Weights of a small GPT-style language model, trained from scratch on English Wikipedia: 506M tokens.
MLP neurons of a small language model. Each row is named by its layer, matrix (up: input weights) and neuron, and shows model dimensions 144-239. Each number is 200 + 20 x the weight over its row's rms, rounded and kept within 0 to 999.
After each neuron's rows, "fires in" lists the words (lower case) most often at its 100 highest values on Wikipedia text that the model never trained on.

L2.up1324,195,202,246,226,224,187,225,195,212,183,258,182,199,201,202,208,200,205,169,207,233,213,197,265,218,204,216,198,240,199,215,173,180,207,207,220,190,192,187,214,198,195,183,172,188,219,229,193,208,175,187,229,194,236,214,215,202,230,204,173,219,191,213,210,204,214,180,226,171,201,162,238,192,229,195,224,189,187,230,201,168,215,215,188,212,185,201,180,179,185,197,234,184,207,199,225
fires in: "same", "per", "that", "lower", "every", "above"

L4.up788,188,173,182,210,247,221,192,152,210,213,193,179,182,217,203,181,215,191,209,188,186,186,210,188,244,221,237,206,204,214,194,138,161,196,237,206,216,175,173,218,175,174,235,183,221,153,206,215,200,201,180,225,172,185,209,200,209,173,200,206,217,192,215,226,214,196,180,166,207,201,203,182,192,239,194,189,224,198,205,237,176,160,199,206,201,194,194,211,205,158,219,217,170,192,195,194
fires in: "like", "as", "included", "while", "including", "unlike"

L2.up1392,189,165,206,218,174,248,224,159,176,209,205,191,220,215,199,190,213,215,185,219,220,186,204,201,217,201,211,198,223,174,209,198,172,182,221,200,194,198,184,208,217,194,196,178,215,174,221,192,211,202,208,201,195,208,216,206,180,191,198,206,199,199,213,231,192,195,185,197,218,216,199,191,190,226,208,194,207,158,227,225,242,181,212,177,202,180,190,205,183,219,182,232,195,199,214,206
fires in: "about", "around", "than", "least", "approximately", "almost"

L6.up1048,210,219,224,182,235,204,179,214,202,230,237,218,226,200,203,210,196,188,192,176,205,202,197,256,218,209,176,153,189,189,239,202,201,206,199,222,188,201,210,202,160,227,176,182,216,197,207,227,201,223,224,187,226,180,208,223,200,197,194,241,192,232,196,221,197,218,216,229,155,192,206,209,183,211,197,195,162,224,202,235,195,206,197,238,199,232,178,166,220,209,230,177,192,192,197,201
fires in: "united", "the", "royal", "national"

L6.up1144,203,199,213,199,191,200,223,190,217,213,242,174,180,187,188,213,190,219,179,208,212,185,205,199,175,208,222,194,193,191,189,248,176,193,221,209,169,185,206,202,207,142,182,207,157,198,199,188,173,268,223,207,227,203,197,204,175,212,204,195,192,190,197,213,181,179,181,203,231,184,225,191,174,216,192,191,210,212,233,239,204,188,245,191,193,209,187,202,188,179,268,206,184,223,195,212
fires in: "in", "for", "united", "the"

L4.up331,180,173,226,207,207,233,182,199,204,215,196,209,219,176,157,198,246,181,192,189,207,199,208,197,175,229,223,162,180,185,190,183,183,206,222,194,172,206,173,210,249,194,211,198,224,169,181,205,205,203,171,188,216,234,200,211,212,225,188,208,217,193,214,222,179,223,185,163,186,184,189,210,181,202,185,184,199,217,216,199,217,209,201,168,199,181,195,181,207,159,231,182,139,224,207,180
fires in: "as", "title", "place", "role", "he", "position"

L2.up519,227,168,197,193,189,204,238,177,238,220,205,169,169,202,195,175,242,246,210,194,225,195,202,180,178,204,207,174,211,200,223,175,170,216,220,219,193,195,179,210,241,201,189,186,203,184,228,197,194,215,186,205,168,189,175,196,159,220,194,227,180,179,184,187,191,210,195,198,232,186,216,175,197,245,182,237,201,171,219,220,184,169,168,204,225,216,204,163,189,185,229,190,213,215,223,220
fires in: "war", "chart", "career", "served", "duty", "symphony"

L2.up351,199,216,161,181,190,230,215,185,197,233,207,203,200,192,206,204,207,191,176,187,239,193,198,196,234,219,198,163,216,166,218,202,176,215,223,165,193,171,229,207,186,216,231,212,204,182,200,218,206,187,242,191,232,187,209,187,225,192,215,183,194,212,207,206,172,216,191,187,204,178,188,215,198,206,196,218,181,179,213,227,220,188,246,204,213,181,178,196,209,234,193,196,173,211,193,201
fires in: "south", "north", "western", "of", "eastern", "west"